config = dict(
    num_hidden_layers=10,
    hidden_size=320,
    num_attention_heads=5,
    num_key_value_heads=5,
    head_dim=64,
    intermediate_size=1280,
    vocab_size=5233,
    hidden_act='tanh_gelu',
    norm='layernorm',
    norm_place='pre',
    norm_eps=1e-05,
    positions='learned',
    qk_norm=False,
    attn_scale=0.125,
    bias='qkv',
    tie_word_embeddings=False,
    parallel_block=False,
    init='normal',
    init_std_qkv=0.0145,
    init_std_o=0.00325,
    init_std_up=0.0145,
    init_std_down=0.00325,
    optimizer='muon_variant',
    learning_rate=0.00235,
    lr_mult_down=2.0,
    beta1=0.9,
    lr_head=0.00825,
    max_grad_norm=1.0,
    warmup_steps=200,
    schedule='wsd',
    decay_fraction=0.621,
    decay_shape='sqrt',
    final_lr_fraction=0.0,
    batch_tokens=131072,
    max_seq_len=1024,
    doc_mask=True,
    train_tokens=1085000000,
    max_steps=8278,
    dataset='wikipedia_en',
)
MLP neurons of a small language model. Each row is named by its layer, matrix (down: output weights) and neuron, and shows model dimensions 96-191. Each number is 50 + 15 x the weight over its row's rms, rounded and kept within 0 to 99.
After each neuron's rows, "fires before" lists the tokens most often just after its 100 highest values on Wikipedia text that the model never trained on.

L4.down46:57 43 49 49 79 56 54 44 36 51 57 27 48 30 60 28 23 57 39 61 43 41 39 56 56 47 45 45 37 58 40 58 56 26 47 53 53 27 56 41 39 66 23 53 34 17 45 51 45 40 16 30 44 46 48 45 58 35 22 62 86 53 56 33 47 53 25 63 30 53 21 31 15 25 59 49 53 24 72 57 36 62 54 18 35 50 61 35 57 49 58 62 68 50 34 43
fires before: " |", " |\n", "en", " (", ",", "\n"

L6.down778:59 45 61 60 42 38 42 36 38 75 44 32 59 68 32 60 50 42 54 68 21 27 42 72 51 63 39 46 57 41 51 72 50 65 40 40 51 77 24 34 50 58 48 44 36 55 52 67 52 38 58 44 37 32 72 37 43 14 59 55 79 62 66 59 20 63 49 43 45 46 31 74 36 06 54 42 23 35 45 36 72 48 38 52 48 57 53 37 54 84 68 35 64 68 60 42
fires before: " ", " —"

L3.down796:60 20 58 34 49 45 58 64 48 40 52 50 57 51 66 34 59 49 55 92 89 36 53 33 60 53 71 67 42 62 41 48 38 56 77 76 38 70 39 67 49 46 37 35 62 56 74 69 69 44 28 53 48 59 56 54 60 65 58 43 65 42 50 73 85 68 36 36 24 55 67 33 65 65 67 36 41 68 59 53 37 35 70 52 81 38 77 37 49 61 61 54 47 19 62 37
fires before: " ", " |", "0"

L6.down291:70 33 50 50 67 57 46 55 53 44 50 45 61 51 50 69 53 61 51 64 59 50 67 77 61 46 46 70 62 63 51 47 51 74 36 53 60 81 65 59 62 54 55 36 45 63 32 76 69 29 55 48 44 39 47 60 76 56 37 84 59 40 69 47 41 47 58 61 37 49 25 48 67 45 50 59 36 88 71 55 46 55 51 37 35 53 32 50 41 34 46 73 69 60 53 53
fires before: "-", " ", " (", "burgh"

L3.down967:57 32 80 48 52 59 72 49 54 33 38 48 67 39 67 58 44 34 69 63 47 21 82 39 55 75 57 61 38 58 61 51 50 63 74 75 51 47 70 09 56 56 45 48 16 86 55 52 53 44 23 66 61 47 87 38 30 57 53 52 50 76 38 59 51 52 75 72 29 86 23 41 58 25 73 21 68 50 65 36 60 57 49 75 67 57 59 49 56 66 58 50 43 45 66 65
fires before: " |\n", " |", " d"

L6.down220:51 13 50 48 50 28 59 43 35 61 39 38 63 57 50 26 30 39 64 37 44 57 81 35 36 64 79 44 40 34 55 28 52 48 27 56 48 50 39 39 80 46 30 58 58 50 80 36 74 48 61 71 55 54 47 43 32 66 64 57 42 36 08 48 16 57 46 19 70 50 84 32 78 65 52 43 55 40 45 60 58 49 54 62 40 59 54 51 47 46 41 52 56 55 40 30
fires before: " ", ",", "|", " as"

L6.down1194:58 68 49 67 27 53 50 39 52 79 24 24 52 55 78 45 41 29 45 71 37 30 54 41 31 53 52 55 45 73 10 64 46 56 43 66 38 54 10 63 53 46 55 65 52 58 57 43 65 29 63 68 51 41 60 54 36 62 46 49 49 57 61 52 46 57 44 66 68 41 77 62 71 67 49 59 57 56 36 74 30 51 70 62 61 54 29 47 40 53 54 53 66 45 42 39
fires before: " "

L6.down339:58 43 61 46 61 39 78 49 55 62 30 40 66 62 71 56 47 85 74 74 40 25 29 56 66 39 38 70 59 30 44 57 59 41 31 60 32 44 43 38 74 60 49 51 29 52 47 56 31 57 62 28 57 27 30 36 85 45 77 80 68 32 50 41 41 61 60 34 37 45 73 48 34 51 58 25 61 52 40 39 44 37 66 35 36 30 53 59 51 74 73 30 27 41 40 30
fires before: "2", "1", ","

L6.down401:55 72 41 62 43 29 33 57 49 40 61 24 37 38 61 59 49 60 51 40 65 32 50 45 24 69 38 71 52 32 31 19 66 38 49 55 48 27 32 41 55 39 53 26 25 91 05 43 30 78 45 54 22 31 44 65 52 64 29 75 25 56 58 23 41 82 77 33 48 31 76 69 45 55 38 57 57 44 31 43 42 38 22 72 43 40 31 68 61 39 33 46 57 56 50 56
fires before: "1", "2", ",", "ed", "ace", "rid"

L4.down1197:32 45 42 47 29 67 67 58 52 24 34 44 60 75 56 82 73 70 26 44 47 57 48 39 76 32 53 53 58 66 46 25 35 53 54 57 53 53 33 34 70 73 50 52 17 50 54 58 63 39 33 59 44 56 26 57 35 39 42 32 30 42 50 65 62 55 59 48 56 45 53 56 52 55 54 62 30 15 53 68 59 49 69 34 56 36 62 59 59 59 65 62 73 60 43 70
fires before: " ", " |", "0", "1", " —"

L6.down1182:44 66 69 39 13 23 40 51 40 53 53 40 70 70 33 56 64 63 59 63 35 59 67 68 22 49 64 60 77 53 66 37 49 66 43 42 64 60 32 65 51 57 44 74 51 51 70 48 50 61 61 71 55 57 80 47 30 31 51 32 30 53 63 55 48 48 25 27 65 31 56 46 48 57 62 55 46 60 44 11 34 60 40 61 71 50 69 53 46 45 35 51 45 56 55 47
fires before: " ", " Chinese", " Ser"

L3.down139:53 61 41 81 44 71 24 59 45 30 72 61 65 40 64 73 55 39 63 42 20 46 49 28 65 65 63 83 63 45 46 52 57 60 58 39 50 64 44 32 13 63 16 68 35 44 52 41 63 44 53 36 27 64 69 50 71 57 29 61 42 54 73 50 57 43 46 70 67 56 34 56 62 26 79 70 42 58 69 66 34 47 35 46 68 47 71 29 61 42 44 75 26 67 60 54
fires before: " |", " |\n", " of", "ed", ":", "art"

L3.down473:40 42 81 50 30 53 80 59 34 42 56 55 47 33 35 86 42 33 72 61 11 21 61 20 70 41 46 56 56 46 36 48 90 68 72 51 13 57 30 53 44 50 23 50 45 42 62 62 56 53 29 38 29 61 52 61 55 36 59 49 32 83 42 65 66 62 46 48 42 47 32 64 78 15 58 36 41 46 65 56 39 53 48 62 64 56 66 35 55 35 40 55 37 42 38 88
fires before: " |\n", " |", "ury"

L3.down814:56 45 56 82 52 52 45 61 29 65 18 49 37 63 26 40 62 58 54 45 58 30 59 70 56 68 29 52 36 53 35 37 48 44 47 67 51 24 59 41 40 33 43 55 54 41 33 59 60 76 62 60 67 46 27 50 34 31 42 52 64 68 55 61 55 65 29 46 43 54 84 47 56 58 67 67 35 29 62 77 30 37 35 72 48 24 58 62 39 50 50 48 84 46 41 66
fires before: " ", " —", " |"

L3.down380:71 62 54 17 47 48 38 44 56 60 41 37 71 33 40 74 40 50 54 47 59 46 50 35 60 45 60 55 58 46 72 55 48 45 36 81 48 43 45 52 41 66 23 40 45 58 27 33 57 51 30 57 55 62 56 76 51 51 45 45 71 54 67 52 43 37 30 66 40 27 59 41 44 57 64 60 64 37 44 64 54 54 22 35 42 50 52 08 43 38 55 86 27 52 55 36
fires before: " |", " |\n"

L6.down956:70 47 87 30 35 51 59 44 68 55 49 55 39 46 41 25 63 23 57 57 15 93 81 63 71 32 53 69 49 54 41 44 47 68 53 54 83 70 62 60 52 49 18 42 71 51 69 44 45 67 50 32 42 55 41 71 22 81 54 64 35 45 37 28 43 46 68 46 45 51 19 49 26 57 45 70 60 56 53 72 62 58 49 63 53 43 60 52 71 51 69 66 44 47 38 51
fires before: " ", "0", " (", "1", " |"

L3.down262:43 58 66 81 40 64 59 54 29 51 52 57 68 41 72 63 61 38 69 31 53 54 40 25 53 51 71 58 79 67 55 35 64 55 55 56 57 62 56 28 34 58 15 52 34 52 59 50 63 47 53 28 19 49 75 44 71 49 47 62 33 41 44 64 80 55 42 59 45 66 20 63 70 54 57 64 43 60 57 61 28 55 60 76 75 58 58 52 79 50 47 75 24 67 64 50
fires before: " |", " |\n", "ator", " ", "am"

L6.down555:25 60 41 47 40 46 59 55 52 54 40 22 35 40 27 30 39 56 72 23 43 15 64 41 48 52 55 19 26 28 59 38 56 67 44 40 41 40 63 39 23 47 41 67 54 58 52 49 71 49 38 47 69 61 52 67 59 27 63 42 27 50 40 46 45 25 69 49 41 64 64 73 49 48 55 35 79 82 48 70 40 51 87 56 56 46 37 82 50 47 58 51 66 75 44 41
fires before: "1", "2", "3", "==\n", "7"

L3.down698:56 52 46 40 14 68 30 45 69 48 60 36 51 50 65 42 51 42 56 33 58 85 34 41 45 44 13 41 25 50 52 34 46 46 40 74 79 59 60 17 15 53 68 73 46 58 59 57 45 49 24 47 44 63 48 45 46 31 72 54 50 64 42 62 41 64 28 42 60 45 46 23 55 30 28 65 48 42 58 52 48 52 49 73 37 56 72 54 65 57 56 54 53 43 31 29
fires before: " ", " |"

L4.down608:27 54 36 53 35 11 36 39 58 52 51 55 50 42 40 62 48 37 46 54 46 99 56 54 47 70 53 71 40 44 52 32 63 36 46 27 40 62 64 25 46 69 59 62 53 41 61 32 53 47 45 43 48 19 65 41 79 64 29 40 21 26 54 52 08 41 68 43 52 66 54 75 37 36 36 40 43 43 48 51 41 47 28 57 64 66 06 52 63 46 29 56 59 16 67 56
fires before: " ", " |", " —", " Championships"

L6.down52:41 57 26 49 71 43 41 43 52 35 51 48 41 73 59 63 11 32 64 33 47 44 69 35 49 36 50 45 51 68 90 41 65 76 57 53 50 60 49 55 67 62 21 51 78 61 55 57 67 54 48 35 54 42 67 45 51 20 40 49 38 51 63 74 25 00 46 26 22 57 41 60 76 39 38 20 72 56 53 38 48 38 66 56 46 70 68 13 51 58 58 20 48 41 63 43
fires before: "9", "0", ".", "8", "4", "6"

L6.down156:35 53 32 24 54 46 70 52 66 48 22 77 31 37 49 64 53 69 52 51 48 39 63 59 34 73 77 51 40 57 37 55 55 84 47 52 24 66 34 42 36 35 54 59 37 44 50 61 51 59 49 48 68 55 50 38 41 42 68 80 20 45 39 49 47 75 69 40 41 49 58 54 49 50 57 46 58 37 27 82 50 53 14 32 48 09 43 39 49 50 29 60 49 45 28 74
fires before: "9", "2", " |", "7", "8", "6"

L6.down909:67 53 46 51 70 68 49 47 37 70 45 58 48 43 67 52 67 38 53 59 45 54 35 52 45 33 47 55 36 19 67 58 32 46 62 80 78 36 60 50 55 31 59 19 39 66 49 43 66 60 34 48 19 62 73 62 40 56 39 57 58 49 51 48 30 67 38 74 50 40 31 30 61 71 77 33 55 49 57 38 30 43 44 49 26 61 58 49 38 43 49 38 48 51 57 43
fires before: " |", " |\n", " of"

L6.down650:25 52 60 49 11 37 41 58 43 35 24 64 64 35 44 40 42 39 37 32 38 31 44 41 48 60 48 48 62 62 47 53 53 58 77 40 53 62 60 50 54 74 62 56 54 60 51 24 51 77 32 47 47 27 34 33 45 32 76 32 56 68 44 49 57 46 40 36 35 66 72 47 52 42 61 43 89 36 75 40 38 56 61 41 57 48 47 59 24 31 59 37 35 48 42 70
fires before: "0", "3", "6", "1", "9", "4"

L6.down378:45 61 71 53 54 56 37 47 33 47 54 40 53 58 77 66 62 62 29 29 64 55 50 28 36 49 32 48 50 54 19 40 56 62 33 28 50 38 78 66 74 51 33 31 54 59 53 66 39 31 72 25 61 59 39 24 40 27 42 40 61 17 41 50 55 69 40 48 47 68 61 39 39 42 55 36 35 36 71 43 42 54 24 74 43 18 56 38 74 33 34 43 56 67 58 57
fires before: "0", "1", "2", "9", "6", " |"

L3.down1158:56 35 49 60 46 66 37 62 13 67 50 79 63 15 48 37 33 35 70 48 42 56 47 44 22 64 76 48 59 59 58 46 49 41 39 46 55 72 48 47 28 52 64 79 41 79 50 35 52 50 56 51 26 47 74 20 62 62 56 77 50 61 50 44 63 25 49 65 52 57 34 23 38 54 45 36 47 84 68 61 49 35 63 73 70 39 30 55 77 47 33 64 65 75 48 60
fires before: " |", "ai", "ation", "a", "ence", "|"

L4.down385:73 47 42 55 74 43 51 56 62 52 57 49 69 58 68 52 58 72 68 42 68 54 38 29 53 28 14 39 69 38 26 51 63 64 34 43 48 29 66 51 24 70 43 49 40 37 32 62 51 21 31 21 55 52 38 53 60 59 44 59 34 63 52 55 81 59 44 83 56 68 53 31 57 49 34 74 37 55 28 83 70 64 39 79 17 86 57 29 40 60 22 34 25 46 45 44
fires before: " ", " |", "."

L3.down98:68 47 20 62 42 64 70 35 60 43 41 61 43 49 24 53 54 37 45 34 70 30 61 38 33 33 52 57 37 68 71 38 61 49 55 55 73 72 53 28 38 42 63 23 14 78 68 46 36 29 31 48 59 56 56 36 38 43 64 51 50 43 42 58 46 41 33 56 29 72 14 57 54 45 47 50 53 27 38 54 54 28 49 40 64 70 55 71 43 74 33 26 38 55 29 48
fires before: " ", " to", " ("

L4.down1047:51 52 42 71 69 29 47 69 61 49 46 40 57 41 60 56 37 56 41 65 28 55 47 41 62 32 37 54 30 51 63 67 67 27 46 59 60 49 36 47 62 70 29 51 35 47 27 56 46 63 42 26 40 54 74 54 64 37 38 46 96 59 59 62 62 62 20 54 35 60 23 20 26 40 67 41 40 53 82 55 29 32 63 52 55 60 48 32 73 66 70 84 35 55 60 47
fires before: " |", " |\n", "ited"

L6.down388:41 69 22 38 62 62 83 54 49 42 61 19 52 61 46 50 02 78 47 76 67 67 59 55 35 50 35 45 52 41 54 77 50 40 65 56 27 37 22 46 44 69 41 50 46 53 12 38 64 45 45 68 25 59 55 42 54 39 69 34 38 32 56 75 58 25 57 77 52 78 30 71 51 45 70 36 55 44 52 58 59 48 42 69 49 47 36 68 67 54 54 41 62 39 63 38
fires before: " |", "ton", "ili", "ly", "s"

L4.down151:70 63 50 55 74 35 37 51 77 53 42 44 39 45 76 52 39 31 51 64 43 66 35 41 64 43 27 51 31 59 47 55 62 41 61 56 71 45 50 66 36 47 24 69 42 21 32 59 36 55 30 11 28 53 66 55 52 35 21 57 82 65 50 52 75 55 25 65 38 41 37 30 12 24 48 48 57 33 93 54 43 50 70 52 32 47 59 32 53 68 69 69 41 55 70 49
fires before: " |", " |\n", ",", "\n"

L6.down1112:45 53 47 40 70 45 48 51 55 61 35 61 57 49 51 48 40 49 34 57 40 25 59 47 37 17 57 69 30 42 68 34 25 85 47 60 61 61 45 50 39 38 55 36 38 45 33 59 81 52 45 47 40 50 58 51 64 48 62 44 46 25 62 62 55 68 47 53 54 55 34 40 57 49 67 32 41 50 65 21 33 59 31 64 40 63 49 71 64 35 34 04 42 54 63 43
fires before: " |", " States", " |\n"

L6.down1266:43 39 50 31 64 28 41 34 51 36 39 67 32 32 58 31 54 58 57 46 70 48 53 67 34 75 65 63 50 39 48 53 47 43 66 33 32 59 36 46 45 61 48 46 33 43 36 77 78 78 61 52 19 54 56 50 49 37 52 62 68 55 31 65 50 73 40 75 43 58 77 70 55 76 34 44 69 58 58 48 56 30 70 31 57 49 62 59 51 49 75 66 61 37 40 50
fires before: " ", " −", " —", " |", " ."

L6.down745:38 48 51 42 57 56 76 51 58 56 25 56 43 57 47 58 51 56 43 37 49 63 62 53 56 57 34 60 50 86 45 49 59 39 68 31 47 63 46 50 37 50 65 44 41 60 37 43 57 73 61 76 65 59 33 58 49 36 23 75 55 76 23 26 54 43 30 42 43 86 57 57 46 53 46 52 59 40 53 49 29 77 53 72 31 44 58 37 36 46 57 36 40 17 75 58
fires before: " ", "is", "\n", " —"

L6.down888:59 39 61 46 36 51 64 44 52 43 54 29 67 58 39 73 48 52 46 51 44 24 83 70 63 66 48 59 63 69 34 38 64 55 34 28 45 76 48 60 60 56 45 63 36 59 41 53 54 33 61 57 77 46 33 67 67 47 35 54 44 32 60 46 50 49 55 27 25 42 24 64 66 33 34 80 29 57 41 68 58 38 50 45 54 34 34 42 37 35 35 92 64 68 53 36
fires before: "-", "a"

L6.down989:25 43 45 63 38 47 61 71 39 64 45 45 41 51 47 30 49 38 52 64 25 49 42 55 33 53 36 51 49 56 74 27 47 64 15 46 64 66 51 31 63 42 82 71 32 68 46 62 65 65 09 49 34 53 47 58 86 50 36 55 57 58 40 48 37 50 42 24 46 65 66 48 49 50 44 30 32 73 37 61 34 51 36 65 47 56 50 67 26 67 57 47 30 46 29 72
fires before: " ", " |"

L6.down56:75 47 44 63 56 39 46 44 52 80 44 44 67 58 44 52 32 37 40 26 55 28 48 30 60 75 31 43 56 24 36 26 65 20 43 52 57 32 48 68 61 80 31 80 63 39 51 33 62 39 48 38 50 55 76 26 37 56 51 50 77 53 57 48 50 34 66 51 55 49 45 44 55 65 39 79 39 51 38 49 67 22 58 34 11 61 71 50 50 29 46 21 29 53 40 41
fires before: " ", "1", "0", " —", " |", " L"

L6.down15:58 85 65 57 51 25 22 68 41 40 44 36 73 39 65 27 10 50 26 45 49 27 50 63 43 66 57 51 27 59 51 64 56 44 53 61 63 51 77 65 38 69 52 75 60 33 48 79 00 48 59 43 38 25 27 42 41 61 92 72 46 46 44 68 83 62 37 45 55 86 57 56 60 55 49 32 39 60 71 56 74 56 30 26 54 47 43 48 56 57 35 49 52 39 61 36
fires before: " ", " |", "–", "0", " (", " +"

L4.down480:38 10 51 33 46 51 48 58 34 68 44 53 64 65 40 49 36 52 34 62 76 48 38 27 37 64 76 59 63 42 40 66 18 64 50 52 61 68 45 79 42 73 44 53 46 53 68 56 42 50 53 43 55 11 56 59 58 58 88 43 69 66 38 39 52 94 46 50 42 56 56 73 47 48 55 74 39 36 42 79 44 26 63 63 71 52 30 44 66 53 40 66 54 50 49 39
fires before: "1", "0", "2", " |", "5"

L4.down85:73 53 56 41 55 54 36 79 48 42 49 51 45 57 66 53 48 50 50 58 58 51 61 57 46 69 51 48 22 46 47 28 37 48 52 39 39 38 66 50 47 62 54 23 53 62 54 55 74 48 64 75 35 55 30 27 45 67 41 64 52 36 39 76 33 74 49 20 67 50 36 29 40 49 49 67 53 45 73 84 62 55 33 76 44 28 29 33 33 27 63 39 83 16 29 36
fires before: " ", " |", " —", " |\n"

L6.down826:51 38 39 35 55 59 34 41 72 66 33 56 55 52 59 71 55 46 71 62 59 56 48 50 39 35 66 56 48 36 61 61 62 56 66 63 41 66 47 45 36 36 59 31 24 42 60 38 67 60 45 23 40 85 68 40 60 77 36 46 43 55 65 48 54 66 75 62 63 29 55 53 52 40 80 31 67 45 46 46 37 43 37 69 46 62 36 67 56 60 56 25 28 54 50 41
fires before: " ", " |\n", "+", ","

L3.down351:67 29 60 24 41 56 64 41 43 47 51 32 35 37 33 42 57 60 68 73 40 30 31 33 44 39 57 35 33 20 51 48 51 53 76 72 33 58 53 38 22 47 51 49 49 35 44 53 49 33 28 48 37 58 55 57 32 42 70 26 52 63 35 66 60 65 36 34 31 51 24 63 75 13 64 49 63 51 43 28 59 49 30 17 71 42 58 12 43 33 34 63 32 30 30 58
fires before: " ", " (", "ration", "in", "ob"

L3.down1122:47 59 49 62 41 62 50 69 31 41 37 25 61 51 55 43 51 47 44 33 63 64 71 29 58 59 44 60 46 54 60 16 43 53 35 57 55 31 78 30 38 50 68 14 65 72 42 61 41 46 73 35 47 52 36 53 34 63 52 66 55 38 53 63 68 75 43 42 65 46 35 34 48 50 63 50 52 60 54 30 38 60 42 55 74 43 54 55 70 45 55 54 61 41 88 80
fires before: " ", " —"

L3.down482:64 39 74 56 83 31 40 48 68 14 71 29 45 62 61 44 51 52 39 47 46 24 69 41 53 80 49 36 52 51 56 84 42 56 63 58 27 45 65 29 46 30 39 57 36 42 24 57 30 45 30 68 45 49 52 49 29 56 23 49 41 60 56 32 41 46 70 54 46 62 55 45 42 21 86 32 60 45 58 34 66 56 27 38 34 55 64 34 32 61 69 52 33 49 59 27
fires before: " |", "(s"

L4.down190:41 41 82 61 66 57 55 63 65 72 65 65 59 61 44 73 24 46 58 46 40 34 32 40 41 69 46 31 35 31 40 58 36 60 60 31 15 60 49 52 54 67 60 48 32 56 23 55 17 57 62 51 56 44 60 52 40 34 48 39 39 60 44 55 70 67 56 40 38 49 49 74 41 45 52 30 44 68 62 49 35 52 45 32 87 28 52 59 47 45 80 38 71 35 60 48
fires before: " ", " |", ")"

L3.down885:41 70 61 52 63 55 64 48 50 41 56 46 63 40 61 42 44 55 29 51 34 57 74 44 23 53 78 62 44 78 42 51 34 46 39 54 39 16 53 44 17 34 68 50 48 61 64 58 27 39 40 28 57 64 87 51 34 42 50 72 43 49 60 36 39 40 68 51 38 36 43 65 66 51 73 70 69 70 58 27 67 41 50 32 57 60 51 48 55 59 44 71 54 66 60 33
fires before: " |", "0", "1", " |\n", "7", "3"

L4.down1262:37 51 49 61 50 57 57 40 50 54 75 40 74 25 60 45 38 66 35 75 41 51 34 46 86 58 85 79 40 50 39 54 33 61 66 72 46 49 63 49 63 47 47 85 56 60 34 68 55 28 34 25 35 47 83 48 57 74 50 58 83 57 74 70 63 63 22 51 40 76 57 46 17 39 54 58 43 39 54 42 34 09 49 10 61 57 60 61 66 40 55 49 67 22 76 55
fires before: " |", "ple", "ers", "pl"

L3.down110:45 45 55 53 52 40 46 58 54 53 67 55 39 65 53 87 52 54 52 44 18 46 60 50 35 65 76 47 40 24 31 64 32 50 66 67 51 53 55 23 34 60 47 78 26 45 37 40 20 48 50 35 80 69 52 56 33 66 35 55 59 80 57 37 53 42 71 66 70 74 72 25 57 70 65 44 50 55 47 39 60 47 47 42 42 30 52 78 22 49 37 27 75 56 45 65
fires before: " |", " was", "|", " |\n", " is"

L3.down27:70 27 48 63 77 55 10 47 30 59 65 84 47 38 53 41 49 48 62 60 44 40 60 50 40 63 89 23 63 60 79 77 35 50 57 86 47 83 67 45 41 36 72 74 26 96 41 42 42 59 41 73 52 55 71 29 49 59 38 71 39 64 45 47 58 43 54 59 51 64 57 39 46 60 55 63 88 59 59 32 48 39 44 43 41 59 49 44 60 66 42 47 62 74 80 43
fires before: " ", " as", "ission", " the"

L6.down1275:71 70 60 47 45 59 43 48 64 66 75 26 55 55 46 58 73 40 44 56 85 57 74 54 56 36 67 44 68 38 38 60 60 67 41 33 60 48 69 31 29 83 46 44 34 62 63 83 58 55 57 66 68 47 48 44 44 26 64 63 54 54 48 58 34 50 48 48 35 24 79 27 42 77 54 49 30 37 53 61 57 42 46 50 36 43 18 18 30 57 49 46 73 30 60 46
fires before: " |", " ", " P", " |\n", ",", " %"

L4.down1033:38 64 58 61 83 84 56 42 44 60 62 29 66 34 55 48 33 77 26 69 44 61 41 56 60 35 78 46 57 52 39 59 64 25 63 50 58 50 67 50 49 61 33 70 60 39 62 47 46 25 31 43 64 33 55 50 59 40 47 67 90 61 78 69 78 56 45 38 36 59 46 33 41 49 48 58 61 41 64 47 48 43 66 27 61 43 66 61 57 51 52 76 61 41 42 47
fires before: " |", " |\n", " first"

L3.down870:70 43 40 65 56 09 41 28 37 51 66 37 62 32 38 51 65 51 56 48 49 48 37 41 45 76 53 47 88 69 45 64 51 39 73 60 64 56 62 31 44 40 33 56 06 56 27 31 06 33 46 61 24 53 78 56 32 61 37 38 38 50 49 46 45 45 55 57 50 61 48 43 59 44 45 25 68 64 58 45 61 40 31 63 34 69 72 39 33 64 60 58 44 50 76 29
fires before: " |", "h", " |\n", "ry", " (", "ion"

L4.down1072:55 58 61 83 67 31 34 30 32 55 42 45 27 33 49 85 57 23 57 40 57 30 32 47 45 37 55 37 38 71 38 70 48 32 75 44 23 40 57 62 47 75 43 37 33 29 38 39 59 50 30 77 38 56 32 24 68 43 71 42 66 55 57 57 65 41 50 48 54 42 43 34 65 11 60 56 46 54 60 48 40 63 27 49 76 29 65 58 24 42 57 52 25 44 56 63
fires before: " |", "–", " |\n", ")", "7"

L6.down18:61 49 77 23 35 34 50 79 37 49 23 54 74 79 62 77 61 49 47 22 74 65 38 46 70 19 40 13 72 53 46 63 37 43 36 25 23 35 57 54 58 64 63 65 28 53 52 64 13 63 34 52 59 94 56 53 65 49 56 52 58 71 34 48 49 63 30 38 60 26 65 60 57 26 64 58 45 37 32 61 40 59 39 72 57 61 31 58 43 57 55 59 56 68 59 82
fires before: " ", " |"

L4.down632:49 48 59 79 69 71 47 60 36 65 55 17 67 27 34 58 29 80 36 76 30 69 38 41 68 37 76 61 62 45 49 69 51 40 59 50 51 40 54 51 59 62 35 55 37 18 52 47 54 51 28 26 57 60 54 50 74 27 16 43 89 69 62 68 59 71 40 22 36 63 57 17 48 44 70 70 58 30 45 46 37 46 56 58 60 67 46 55 57 45 52 73 49 50 35 52
fires before: " |", "ia", "D", " |\n", "ained"

L4.down736:44 41 39 65 56 42 59 74 59 47 43 22 48 32 66 45 29 43 43 48 42 60 51 40 57 52 48 46 50 45 51 54 47 50 47 53 52 62 36 54 31 53 16 65 19 27 32 54 49 31 20 29 40 34 74 41 64 37 34 49 67 68 72 70 72 52 45 43 21 56 20 18 05 30 70 46 35 39 59 65 28 46 46 29 54 39 38 46 64 57 45 73 51 49 59 41
fires before: " |", " in", " |\n", " on"

L6.down128:54 45 58 28 40 48 43 54 52 54 41 49 49 35 61 21 43 33 62 27 64 58 80 26 43 54 65 51 44 30 15 52 64 27 57 50 51 39 71 20 52 51 39 47 43 58 49 32 57 48 41 45 41 38 61 12 63 48 56 34 73 26 37 39 86 47 40 41 53 48 31 74 53 73 75 59 33 63 51 70 52 47 40 73 46 41 64 64 39 57 12 46 71 62 68 64
fires before: " ", " |"

L3.down406:58 41 62 45 30 96 63 36 31 41 49 40 40 50 40 99 45 30 83 47 14 43 66 42 86 40 54 56 76 52 50 38 71 50 74 45 27 68 50 51 28 67 24 25 64 39 66 43 61 42 40 56 43 67 43 47 66 50 49 55 37 66 54 59 66 50 44 64 36 41 51 61 85 40 75 69 44 38 68 61 48 57 58 81 64 53 67 47 60 57 34 60 33 37 57 78
fires before: " |", " |\n", " of", "ury", ";"

L6.down32:36 48 89 39 33 48 76 30 36 65 35 43 54 43 23 49 44 62 55 56 48 39 37 27 36 31 30 50 35 53 52 66 48 68 68 32 42 47 21 48 57 64 59 74 38 45 71 59 52 51 82 55 62 60 54 22 52 30 55 31 40 81 62 27 38 48 37 69 56 25 33 22 32 43 91 49 53 69 31 33 42 30 50 43 73 58 33 16 59 59 43 63 64 58 43 62
fires before: " ", " |", " |\n", "2"